config.yaml
num_hidden_layers: 16
hidden_size: 768
num_attention_heads: 6
rope_theta: 10000.0
rope_fraction: 0.25
bias: "none"
tie_word_embeddings: false
init_std_o: 0.00273
init_std_down: 0.00137
learning_rate: 0.00991
lr_head: 0.00651
max_grad_norm: 0.5
warmup_steps: 200
decay_fraction: 0.525
max_seq_len: 512
MLP neurons of a small language model. Each row is named by its layer, matrix (down: output weights) and neuron, and shows model dimensions 16-111. Each number is 200 + 40 x the weight over its row's rms, rounded and kept within 0 to 999.
A block is one neuron, or neurons of one layer that tend to fire together. After each block is what it responds to, as a language model described it from the Wikipedia text at the highest values.

L2.down44,219,206,88,172,178,215,284,232,233,200,229,165,188,220,178,201,189,254,182,225,219,213,390,287,233,188,211,151,189,238,215,165,207,212,155,150,278,184,205,92,267,214,240,97,230,169,203,287,204,232,227,167,250,122,266,202,205,219,138,202,226,124,267,228,252,249,168,163,129,151,178,149,172,223,189,192,155,250,186,194,198,195,218,205,250,135,156,178,226,226,192,139,220,192,206,125
L2.down51,252,186,167,155,168,225,201,219,215,235,164,165,174,264,218,210,261,145,204,188,203,252,190,179,192,272,172,195,214,205,207,238,225,124,226,226,161,238,171,176,202,208,233,152,223,203,201,161,221,184,197,260,201,174,138,202,181,169,194,167,190,137,199,267,131,66,105,167,198,126,214,246,183,255,190,172,184,242,176,198,164,209,190,226,232,174,244,258,155,183,142,237,199,276,237,259
L2.down139,178,224,196,177,201,308,182,182,73,285,244,182,205,158,221,243,187,179,216,146,230,318,239,141,267,215,254,233,186,237,142,224,135,196,249,169,190,175,158,130,217,111,243,221,178,195,239,217,285,147,142,200,253,155,237,253,147,158,242,220,180,170,205,221,233,179,182,157,214,155,167,177,197,231,184,200,262,187,184,243,188,182,250,194,243,208,209,250,196,189,183,216,204,162,221,214
L2.down299,183,204,227,188,225,144,268,138,220,218,211,217,225,161,199,145,197,119,175,223,218,244,180,178,250,171,157,164,140,194,119,132,173,185,162,168,170,272,199,258,164,137,209,190,227,242,207,219,200,208,212,146,230,192,173,161,132,167,160,203,152,215,162,234,178,210,166,259,195,241,230,146,229,177,201,204,211,209,187,238,162,200,128,165,288,185,189,250,192,198,230,193,203,142,237,212
L2.down317,137,272,156,162,227,242,205,209,212,299,239,180,164,159,200,207,202,219,244,162,194,225,101,179,240,191,162,157,299,122,187,235,270,209,260,189,216,215,250,221,194,153,187,190,133,208,211,205,236,236,203,237,120,213,226,162,262,171,206,183,209,141,148,163,175,208,179,195,157,170,206,182,150,176,137,127,166,206,196,212,225,232,265,174,128,181,95,243,158,187,203,202,216,214,162,129
L2.down501,243,175,124,247,247,243,251,194,197,221,181,196,252,191,212,244,193,216,200,286,219,197,251,175,225,184,253,215,159,174,249,227,265,254,283,214,142,138,240,222,240,141,248,164,185,126,204,194,182,108,180,191,177,157,195,175,206,133,212,210,225,193,162,215,234,202,207,193,268,237,209,169,166,141,194,199,287,183,195,268,179,225,188,185,215,137,197,194,234,159,130,207,201,212,298,197
L2.down631,198,170,212,195,162,195,109,263,172,178,216,223,189,172,266,231,208,154,188,112,260,196,215,176,162,192,101,174,209,217,116,194,253,195,217,127,200,216,174,225,160,225,156,160,166,176,297,246,299,158,194,220,186,172,141,240,230,255,250,201,127,167,227,184,247,203,90,230,186,202,195,225,113,209,204,180,206,181,205,240,231,198,254,196,195,208,205,226,143,225,173,207,197,140,217,213
L2.down770,185,188,165,185,163,192,133,221,243,174,177,238,226,169,217,202,203,248,161,210,257,310,196,238,218,180,171,224,242,297,205,163,149,219,160,164,206,279,160,269,148,182,191,107,157,156,194,176,191,177,143,232,162,170,261,271,194,259,266,137,143,223,289,264,207,131,194,205,211,176,169,145,206,232,158,88,252,168,160,192,139,195,268,175,191,228,244,227,268,171,185,159,232,211,142,195
L2.down987,221,168,197,228,221,236,175,171,208,253,185,135,167,210,188,133,155,231,156,261,181,193,177,194,233,208,118,257,193,197,229,218,136,154,250,230,208,145,149,214,122,157,184,207,200,257,248,192,242,186,212,246,160,249,189,239,249,189,205,200,218,262,226,205,171,204,170,285,208,220,264,168,246,141,199,162,173,218,253,175,246,209,214,142,233,176,222,284,225,236,217,215,224,199,204,100
L2.down1330,199,230,251,193,175,177,194,170,228,208,223,185,290,126,170,197,203,115,188,226,178,183,246,211,198,202,187,206,265,209,245,179,192,190,170,213,268,184,178,224,203,131,287,173,196,268,218,238,242,157,320,227,180,212,270,148,222,195,157,168,204,189,165,223,163,203,174,147,185,246,175,213,161,160,197,317,326,151,294,199,160,228,279,174,193,216,171,200,133,251,191,211,191,234,214,191
L2.down1416,217,152,262,253,248,170,83,145,202,246,166,302,201,185,213,200,304,163,188,220,233,156,255,270,124,215,257,230,249,274,264,205,248,279,191,154,208,194,220,248,287,140,232,191,95,165,184,171,168,151,165,185,172,143,209,187,250,113,195,173,181,208,197,256,212,193,103,218,189,234,254,127,170,217,183,174,244,206,217,187,273,195,211,224,206,255,220,194,164,237,196,186,273,190,187,187
L2.down1664,253,211,198,181,178,158,270,248,229,173,247,203,193,173,196,202,157,207,167,130,250,142,280,196,198,198,272,147,258,189,196,155,200,210,168,212,192,183,187,283,229,181,204,210,153,165,171,228,225,241,217,248,216,158,157,179,233,205,218,189,202,187,184,216,218,99,212,212,244,326,275,281,140,184,223,216,268,132,202,252,220,172,244,210,224,204,199,179,205,181,169,140,245,187,118,201
L2.down2119,241,169,186,251,241,267,234,172,252,172,220,203,212,254,202,146,216,204,153,186,171,152,200,172,117,252,148,129,236,233,226,203,254,180,198,182,170,141,240,199,168,193,190,154,151,219,174,195,170,160,221,207,213,253,232,252,218,161,135,272,179,190,240,192,161,169,206,239,241,143,245,190,289,178,174,196,137,151,175,201,203,236,211,184,166,251,218,206,271,257,198,201,180,149,196,178
L2.down2692,198,257,127,133,164,222,205,194,225,163,231,154,254,207,219,242,164,148,263,193,129,139,159,212,164,195,164,245,183,219,208,140,146,171,235,203,177,229,247,230,196,229,215,264,187,132,133,244,234,176,143,229,163,178,127,191,154,231,187,187,201,184,166,217,208,245,251,159,266,223,208,208,236,154,195,207,168,246,182,211,235,142,163,241,106,206,226,200,128,235,178,145,179,243,188,144
L2.down2802,225,223,192,201,93,247,186,282,160,203,160,249,232,157,246,226,190,198,180,166,134,141,213,208,173,238,201,219,204,211,202,94,184,224,235,168,220,204,220,195,186,213,233,185,244,188,217,196,196,210,116,244,202,223,198,125,179,220,251,310,111,190,201,240,233,198,211,204,199,205,263,134,226,201,154,229,225,220,221,208,188,158,130,93,230,240,208,200,234,203,147,130,118,236,170,231
L2.down2892,184,215,209,157,181,247,247,228,144,178,192,136,216,195,222,200,211,249,178,192,176,243,148,194,196,158,223,138,188,143,200,161,228,130,193,136,218,206,194,116,149,189,248,169,136,136,169,220,279,196,216,202,205,259,185,277,190,216,208,196,244,103,237,184,152,168,199,242,156,147,216,177,152,216,155,179,186,193,214,202,240,153,124,206,209,205,190,233,189,268,179,165,182,182,217,185
Description: Relative position and degree words

L8.down2210,211,220,175,138,265,206,273,290,204,150,180,212,256,194,225,193,200,196,193,181,156,55,199,219,208,210,239,216,191,163,194,208,150,171,223,187,208,198,179,188,175,178,248,174,204,191,156,220,198,214,158,173,194,193,320,152,163,197,229,237,163,260,246,109,132,244,203,201,199,199,134,173,144,182,153,312,175,93,209,179,180,228,211,158,174,195,146,161,181,187,268,146,184,256,216,245
Description: Capital letters in acronyms

L3.down330,175,173,226,189,220,210,216,208,146,182,189,211,237,181,166,235,253,189,222,224,232,157,181,212,182,200,223,222,148,224,152,238,189,273,205,185,131,171,175,163,250,209,214,166,216,218,204,172,230,240,125,245,316,218,220,290,95,219,185,250,261,245,157,133,167,208,163,155,237,193,190,217,165,272,186,274,213,129,207,143,172,174,165,181,188,203,195,233,214,204,235,183,232,199,200,148
L3.down621,163,154,247,259,258,151,188,192,193,263,272,218,209,181,166,171,198,203,144,131,160,189,197,125,227,217,151,215,140,209,176,173,194,210,142,257,181,136,201,191,254,177,220,164,208,146,236,189,205,223,174,253,161,193,234,101,177,230,184,314,210,152,235,179,103,146,156,236,215,180,207,191,153,160,222,298,232,156,277,211,176,153,222,179,206,247,235,217,253,256,146,213,250,147,233,163
L3.down1239,249,217,217,210,161,183,199,221,224,216,217,216,201,188,207,194,228,190,235,201,272,109,181,182,201,223,253,241,200,274,271,161,175,189,148,194,272,160,273,176,301,161,226,175,204,221,162,172,175,153,193,225,160,186,231,186,171,216,149,161,269,175,152,210,187,233,205,194,188,205,241,235,143,207,209,195,162,178,197,167,218,138,171,213,152,142,213,155,125,200,206,224,267,246,175,210
L3.down2814,212,189,204,216,253,199,302,249,184,93,190,207,255,185,208,169,184,226,167,238,168,136,193,209,213,208,254,174,145,161,242,180,207,227,230,199,150,189,203,214,191,154,241,201,224,168,166,223,181,214,186,103,159,175,194,178,198,224,133,126,250,224,235,164,219,191,194,257,129,225,119,157,241,202,171,236,188,129,215,240,158,181,155,196,226,156,181,183,223,278,232,192,157,240,184,226
Description: Letters inside abbreviations

L8.down2740,189,149,125,156,240,104,196,211,166,262,254,247,182,177,221,203,178,179,189,146,212,206,205,239,205,319,189,236,142,236,189,253,201,205,202,158,219,201,138,227,250,214,178,195,263,176,230,199,197,198,189,169,221,226,215,177,198,176,168,233,224,170,231,174,173,191,172,229,110,175,207,178,217,159,145,192,153,214,171,179,201,225,239,174,117,237,221,199,200,157,206,236,182,152,172,254
Description: Positional and comparative modifiers

L8.down1945,153,240,216,223,149,229,181,76,222,213,173,222,152,215,221,264,240,148,174,170,225,197,263,215,252,169,144,165,234,187,187,270,213,277,110,157,201,167,166,219,235,200,250,237,131,222,171,121,198,189,135,214,200,223,233,163,186,165,206,200,130,193,171,169,203,139,137,163,135,184,205,154,162,176,296,268,244,266,175,238,194,129,195,173,212,176,242,203,163,123,179,203,228,148,285,111
Description: Final subword of split words

L3.down928,205,216,211,158,165,219,208,240,146,182,303,127,159,207,164,194,206,176,220,195,189,163,140,255,203,140,148,149,257,174,214,104,203,197,169,74,182,261,266,197,202,163,155,97,176,197,258,277,188,136,183,285,195,231,193,145,239,194,228,168,186,147,166,196,171,222,167,190,173,197,199,197,210,229,185,183,203,239,240,201,311,214,225,220,201,230,266,226,179,225,169,232,249,255,258,133
L3.down1140,226,257,244,231,173,222,157,265,241,196,210,180,200,156,216,164,252,249,192,201,200,161,146,270,240,191,274,146,272,199,178,184,140,227,251,223,166,246,228,235,215,168,283,202,282,210,225,232,202,186,198,265,200,187,245,163,183,157,181,188,145,216,218,165,226,275,228,230,168,168,216,200,187,150,198,245,136,269,228,270,168,154,234,212,170,234,191,214,221,250,276,193,268,235,213,190
L3.down1661,162,261,236,201,194,124,189,170,223,177,211,237,195,171,248,172,233,143,268,134,274,242,253,170,171,159,269,216,190,215,162,166,203,161,244,146,157,208,146,156,232,238,166,221,171,188,197,284,295,163,282,271,303,227,201,119,199,233,183,194,217,196,173,244,248,172,139,278,145,190,143,191,188,188,131,176,308,170,221,254,155,167,241,180,195,218,185,267,219,247,220,167,187,172,237,183
L3.down1735,226,221,292,197,264,137,249,158,199,207,218,155,200,255,216,150,170,166,95,215,200,211,122,153,209,200,208,182,227,156,219,102,207,181,212,183,231,159,226,229,148,159,243,225,216,202,231,220,228,181,172,197,230,206,219,124,314,180,209,164,236,185,177,198,140,254,157,147,185,194,226,254,224,232,220,134,214,181,200,236,217,210,162,170,199,185,196,185,201,152,202,218,224,262,257,191
Description: Comparative and degree words

L3.down519,193,204,227,124,219,262,132,233,212,177,239,146,214,207,250,147,231,265,153,190,184,153,234,208,263,181,120,268,290,221,208,215,216,219,163,191,207,175,266,178,198,205,277,218,180,254,238,182,208,148,235,221,74,224,200,176,214,286,262,282,206,125,171,282,183,168,244,204,132,160,143,201,217,237,174,180,207,160,271,230,108,155,219,203,157,186,209,209,215,242,216,228,184,219,176,169
L3.down917,194,154,197,188,231,136,179,234,205,110,221,165,236,252,265,253,168,164,156,223,209,197,158,192,185,205,226,151,126,177,222,243,176,153,213,223,270,182,214,174,185,182,278,212,214,227,185,146,169,222,218,190,247,224,226,244,276,267,194,199,132,235,240,144,222,168,215,200,232,147,233,148,222,216,192,159,159,186,206,192,166,240,307,168,186,188,214,283,123,127,264,251,186,172,244,197
L3.down935,184,157,150,186,273,70,174,175,213,183,191,194,134,199,226,233,219,219,174,255,156,191,213,247,208,176,224,142,219,270,138,161,199,168,177,215,277,219,200,144,206,294,150,212,153,182,176,191,219,187,188,175,200,226,198,246,244,287,210,182,149,173,181,227,245,219,205,196,210,225,230,117,209,194,238,199,235,161,213,178,160,210,178,220,206,216,195,176,217,180,205,127,190,215,191,184
L3.down1126,177,279,245,160,207,139,230,240,132,238,175,156,263,166,151,178,210,281,171,169,220,160,211,246,138,214,230,234,263,197,261,203,265,236,199,166,264,198,183,171,215,211,260,190,163,229,211,225,177,237,201,156,217,113,210,197,305,180,189,199,243,217,236,229,231,216,192,181,185,237,290,172,170,178,107,212,191,165,212,207,274,189,148,134,214,115,195,205,201,240,212,201,183,232,209,228
Description: Word-completing suffix pieces

L2.down447,219,251,211,181,247,191,197,242,139,193,206,196,248,176,164,218,155,180,269,187,204,186,133,222,212,193,269,158,160,188,206,240,152,176,235,245,239,198,192,162,165,258,183,223,225,230,195,216,216,215,269,255,191,149,194,215,174,238,170,252,291,220,170,246,223,252,243,192,164,184,190,238,183,202,188,175,216,217,166,197,200,252,251,239,174,201,191,199,176,168,230,216,208,243,262,237
L2.down832,238,239,203,171,231,179,209,245,147,174,255,211,180,268,189,162,202,185,212,230,200,261,132,208,236,230,191,216,202,190,79,219,167,196,188,187,211,197,219,217,188,212,204,193,261,206,171,174,213,168,175,155,155,251,211,232,128,240,272,169,231,225,76,239,120,233,201,265,221,211,217,200,173,229,223,221,166,259,213,186,160,221,194,167,214,166,155,226,190,187,172,213,197,191,186,240
L2.down973,215,152,289,220,237,211,195,191,184,171,197,196,163,156,243,184,156,206,214,228,186,187,160,176,238,189,150,130,201,186,212,303,121,206,272,220,259,249,162,266,206,173,177,207,197,182,203,140,258,162,200,174,204,234,217,203,262,213,199,203,245,252,185,199,235,234,178,271,160,229,257,220,265,162,129,151,184,269,231,135,205,181,259,131,199,264,152,208,116,222,159,158,155,183,223,130
L2.down1278,259,265,219,162,205,219,284,232,195,168,222,179,196,179,280,184,156,212,225,296,186,200,176,200,142,177,201,196,157,118,192,190,235,175,202,259,182,124,183,138,159,166,157,163,249,271,187,177,183,257,182,252,158,168,162,218,171,248,205,234,209,230,177,190,128,248,177,196,135,152,212,196,233,238,168,216,159,228,197,275,185,253,257,245,152,228,193,213,181,197,238,203,180,244,276,259
L2.down1611,181,189,163,208,204,204,171,153,160,230,167,300,177,208,217,256,136,184,195,174,176,191,150,234,148,227,241,195,246,241,136,220,74,108,254,166,222,210,202,180,214,255,151,178,113,150,259,128,120,202,212,265,276,217,162,221,177,185,182,225,198,155,184,227,187,146,240,247,183,113,191,144,142,164,220,186,221,210,226,295,206,225,256,162,240,121,252,197,243,92,194,211,133,149,267,261
L2.down1730,225,136,174,203,178,185,168,223,221,217,276,161,191,171,189,195,128,200,126,191,136,213,191,203,145,179,253,215,174,193,198,274,178,206,261,251,319,183,156,183,116,153,217,263,250,191,219,115,244,171,181,180,149,187,188,195,299,194,201,191,192,157,230,180,181,221,158,201,156,187,160,176,207,297,235,216,188,79,169,173,156,200,228,249,140,231,173,160,213,124,208,229,193,195,169,254
L2.down1763,115,159,226,224,235,201,243,215,187,189,196,209,191,259,264,218,239,129,236,284,134,188,112,196,223,223,176,221,144,151,185,206,169,161,151,187,183,210,204,178,173,145,165,222,217,195,195,192,80,161,220,150,165,237,137,232,154,202,261,220,263,214,190,244,134,188,202,233,144,278,163,176,223,242,246,185,179,236,243,197,265,220,193,220,162,206,209,226,187,161,200,218,205,185,238,126
L2.down2183,216,191,241,160,183,157,195,237,161,171,222,208,182,223,203,188,222,208,190,221,177,151,229,239,242,260,179,190,184,124,195,201,109,166,201,200,191,228,184,187,134,95,212,139,276,231,221,137,183,206,210,206,190,223,146,206,141,225,169,166,205,229,100,203,170,157,123,263,220,193,186,201,224,267,185,164,203,223,219,219,212,198,269,263,208,170,176,314,235,138,207,209,182,191,237,228
L2.down2268,274,213,151,157,138,180,205,240,145,193,247,122,165,187,235,148,192,202,188,261,154,204,198,190,166,225,209,214,231,196,172,323,183,201,219,244,233,192,194,196,235,207,211,254,283,205,214,189,272,164,219,173,176,243,220,258,142,125,178,213,225,242,126,108,283,248,182,257,168,205,212,262,270,255,189,232,233,182,218,185,178,191,279,213,274,244,236,183,177,196,225,123,151,142,187,276
L2.down2356,194,183,233,185,234,260,204,239,164,132,225,168,201,183,240,152,174,129,258,273,174,160,137,258,221,261,175,157,214,154,165,194,161,188,228,180,175,165,136,194,171,195,140,236,196,177,285,132,234,136,235,171,136,182,168,222,208,218,180,154,239,231,75,193,230,238,209,226,227,206,259,189,213,220,195,143,159,239,164,255,294,168,265,198,250,143,255,202,237,150,202,214,226,150,210,188
L2.down2377,227,156,200,164,202,198,206,225,218,214,267,189,240,251,211,195,144,207,99,182,205,172,169,218,232,205,193,146,210,165,117,215,185,209,188,195,244,278,179,189,197,180,151,244,253,269,178,160,231,225,276,235,151,218,199,182,265,293,176,182,248,224,107,169,211,213,198,221,189,218,229,240,169,218,212,159,227,146,163,170,229,169,260,180,218,306,121,238,175,191,150,195,181,169,220,230
L2.down2534,210,146,184,170,282,222,167,161,178,152,247,151,285,146,217,213,136,201,323,309,232,234,151,193,222,151,150,135,191,198,284,232,135,135,188,211,171,174,200,200,185,196,178,185,199,192,188,120,189,204,241,179,163,213,207,246,207,254,213,216,255,178,177,208,190,282,183,236,157,176,170,233,212,202,225,219,175,202,188,186,211,208,204,224,284,244,170,233,156,187,199,161,164,213,224,204
L2.down2851,190,137,209,238,150,238,195,164,144,227,222,165,184,177,248,69,119,166,242,212,228,217,217,193,215,211,181,209,112,263,253,201,239,173,209,164,268,203,177,218,213,198,220,151,235,155,188,200,185,183,174,184,170,205,283,198,162,135,294,208,249,227,217,193,184,197,202,230,207,158,160,175,167,245,179,205,198,131,179,225,247,181,191,214,229,184,134,152,222,206,184,158,221,279,169,265
L2.down2884,207,173,193,205,268,199,265,170,196,265,183,283,228,160,276,175,232,170,257,167,244,216,215,163,216,160,203,171,179,236,297,129,198,227,307,208,172,253,166,207,199,176,153,193,107,229,185,184,260,170,155,228,215,223,266,224,230,231,196,202,268,145,209,172,195,266,310,133,203,211,164,189,195,149,197,138,210,203,219,155,213,197,202,177,251,213,242,154,102,192,233,213,198,226,195,273
L2.down2925,212,181,265,212,203,154,230,155,197,216,180,147,203,214,261,149,195,175,171,221,169,180,194,197,274,201,184,189,181,112,184,225,293,187,214,215,235,162,181,170,267,151,128,196,194,226,195,246,162,173,263,180,195,197,197,232,241,206,185,196,254,216,119,159,170,241,160,290,156,199,219,278,240,210,200,222,184,189,233,251,209,211,336,285,225,239,221,144,200,180,208,177,142,212,175,237
L2.down3063,179,209,175,179,176,212,197,222,201,240,228,181,178,270,201,127,176,134,256,274,172,238,163,222,202,245,188,225,193,184,224,236,217,194,150,212,210,252,204,198,197,189,233,212,220,150,195,145,202,213,225,190,294,224,193,199,148,194,249,220,192,225,166,205,202,197,230,222,169,234,227,218,258,212,121,248,193,274,218,149,218,232,196,250,208,224,201,161,171,174,163,183,70,267,220,202
Description: Word-final subword completions

L2.down246,177,139,185,197,160,188,203,240,198,168,208,149,243,160,200,218,185,281,191,217,183,187,143,245,152,209,233,199,237,196,214,249,184,196,179,95,234,205,250,260,194,226,198,139,186,198,231,213,202,221,153,154,149,271,218,204,140,229,186,88,231,174,176,223,292,133,110,204,211,183,212,141,90,152,201,161,209,167,140,174,211,173,222,171,141,245,143,131,262,156,251,201,173,151,236,204
L2.down545,223,180,174,189,224,173,247,116,142,157,199,270,237,209,233,210,199,189,244,226,232,266,204,196,231,152,248,234,191,197,239,185,169,196,193,147,190,296,229,169,226,269,191,211,267,165,288,218,214,220,227,227,221,179,191,231,128,226,174,161,193,140,194,186,197,247,193,190,209,157,230,150,148,162,177,226,173,194,167,200,218,166,187,216,235,177,192,142,205,188,265,200,138,215,205,266
L2.down620,135,178,161,266,174,201,261,126,74,231,173,254,206,180,220,229,86,201,161,235,193,180,190,173,161,211,195,219,236,206,175,248,244,189,211,303,195,252,303,155,188,172,239,176,171,158,239,192,256,280,215,243,211,185,182,225,227,229,200,179,167,233,176,245,198,251,153,125,137,186,201,245,210,152,241,256,220,186,119,188,238,211,177,173,192,164,223,120,191,170,166,237,224,205,271,238
L2.down920,243,171,195,164,208,173,145,187,259,212,216,151,205,227,236,235,281,213,233,137,189,250,190,226,252,218,244,225,125,188,230,206,183,176,204,193,151,205,173,205,245,217,284,114,135,220,204,152,199,203,139,276,207,182,234,227,236,252,178,268,215,258,151,135,201,156,204,232,226,218,200,200,218,160,153,249,205,196,190,154,196,238,165,133,200,147,127,285,192,237,253,236,177,215,149,136
L2.down1026,220,204,305,183,290,176,284,204,186,220,245,256,222,155,192,160,234,165,185,207,233,197,126,124,209,147,240,239,190,220,226,144,117,263,230,202,161,226,177,216,241,247,185,193,200,244,167,149,210,213,178,219,265,134,241,159,135,200,182,271,265,201,182,117,242,175,202,165,186,215,192,234,128,201,176,207,217,167,173,138,204,176,243,184,165,231,195,210,251,199,233,213,310,198,178,157
L2.down1051,159,137,257,155,242,200,140,195,204,299,158,199,291,192,207,237,241,173,209,153,229,217,134,136,209,141,125,228,123,208,130,250,249,229,219,189,169,226,188,203,236,215,272,198,189,159,265,196,217,227,195,169,189,270,197,213,170,98,211,227,119,200,143,258,198,153,163,226,213,141,208,144,203,154,199,194,151,176,203,181,171,219,238,215,224,205,219,195,193,203,267,210,210,213,155,257
L2.down1166,211,141,167,139,206,262,173,278,145,255,182,185,249,194,217,222,148,208,269,173,177,239,142,212,204,146,192,163,265,199,190,160,234,175,203,198,209,206,249,195,193,236,218,175,220,205,208,151,213,223,317,216,194,167,226,211,220,149,216,204,145,217,199,274,175,196,149,148,287,157,238,198,199,200,208,175,194,275,214,177,160,224,180,214,254,159,241,210,203,181,265,189,159,178,138,251
L2.down1509,253,267,155,241,96,167,202,216,279,177,194,217,223,177,164,163,167,173,198,201,200,238,169,201,205,226,92,192,209,232,67,204,247,178,178,261,140,189,189,210,169,253,228,249,202,193,243,236,175,204,209,243,224,164,158,108,132,127,152,196,207,219,138,243,229,216,255,133,190,207,206,147,151,181,201,219,245,169,187,212,196,233,251,247,175,172,214,172,177,149,209,224,158,148,191,135
L2.down1528,132,195,193,285,267,154,168,220,223,172,132,184,248,179,261,252,189,199,203,239,188,232,232,181,267,238,140,186,160,208,242,213,231,196,259,209,226,213,183,234,154,231,251,156,186,264,168,187,198,220,259,123,220,149,204,218,289,149,246,221,160,168,125,158,257,244,224,210,221,110,225,182,177,180,144,216,182,172,252,170,180,242,174,200,206,249,105,189,118,186,183,155,240,200,166,173
L2.down1573,201,171,181,179,181,209,198,222,267,182,228,188,197,212,239,197,187,259,234,231,220,172,167,228,129,227,170,256,256,229,173,226,165,212,188,224,177,127,142,176,239,249,213,167,158,209,158,179,194,299,223,148,221,178,158,174,220,168,232,300,137,190,208,209,193,253,294,235,234,214,159,213,158,214,274,146,211,309,209,158,131,203,201,213,222,267,239,185,162,203,247,202,143,245,147,174
L2.down1615,237,228,284,161,178,170,282,184,183,224,188,128,212,181,176,128,174,221,160,157,160,129,190,116,127,142,215,191,221,237,206,85,251,131,237,204,142,201,218,153,128,238,180,196,228,165,206,205,258,165,182,160,160,159,227,193,198,187,202,177,222,266,203,232,171,254,220,267,169,148,173,202,250,174,278,236,153,161,232,159,242,186,128,215,235,192,181,179,205,151,177,156,187,224,237,282
L2.down1727,116,231,208,240,190,168,222,259,129,160,147,169,214,182,231,262,243,146,157,170,214,206,238,208,222,187,190,169,215,245,222,250,228,190,126,211,184,234,130,181,289,182,212,288,167,155,248,182,165,167,169,188,198,223,186,185,268,300,185,260,186,179,178,179,214,214,159,140,181,222,234,186,200,166,86,211,256,152,178,167,228,269,169,209,195,242,162,141,199,211,223,196,197,317,206,193
L2.down1745,113,171,274,110,177,229,240,229,133,212,266,209,197,117,163,226,212,173,167,202,220,169,155,232,198,149,224,212,216,212,236,288,181,210,188,194,245,185,283,207,219,153,193,181,248,147,199,178,258,182,245,210,250,254,199,157,222,176,185,274,170,255,200,190,221,184,190,179,210,271,171,241,186,209,173,182,206,112,246,142,185,207,242,119,166,186,195,179,207,189,243,192,213,162,169,232
L2.down1887,137,177,171,214,193,253,184,202,146,177,182,243,213,229,220,139,216,189,160,207,238,266,229,198,169,202,124,137,197,195,167,202,185,167,188,248,186,227,187,193,248,172,225,196,225,183,212,149,181,172,132,242,239,190,200,231,175,248,150,166,150,285,175,286,146,284,168,136,217,223,183,137,173,202,163,229,195,168,288,198,258,278,290,279,233,131,218,192,249,132,192,226,142,131,149,276
L2.down2277,204,139,263,210,200,172,160,209,214,171,189,130,245,170,254,97,219,126,99,181,185,230,154,193,225,179,119,187,209,181,161,249,212,160,172,243,216,251,184,200,225,229,190,194,162,142,290,254,237,159,187,168,243,185,181,113,140,199,208,301,251,210,171,242,138,174,162,196,151,219,123,193,184,186,217,159,194,147,164,184,209,238,225,182,290,163,199,155,130,216,242,172,232,232,168,244
L2.down2720,257,178,188,166,180,177,209,164,190,257,204,201,197,181,199,169,211,200,208,151,166,139,217,281,192,217,222,119,218,271,239,239,140,208,216,146,193,190,189,258,231,137,127,263,207,206,178,211,251,205,189,163,206,166,198,205,175,196,157,199,216,191,246,227,230,242,166,210,257,136,111,128,249,229,211,189,175,138,231,183,239,288,158,186,200,183,149,83,205,203,222,175,238,197,159,230
Description: Word-completing final pieces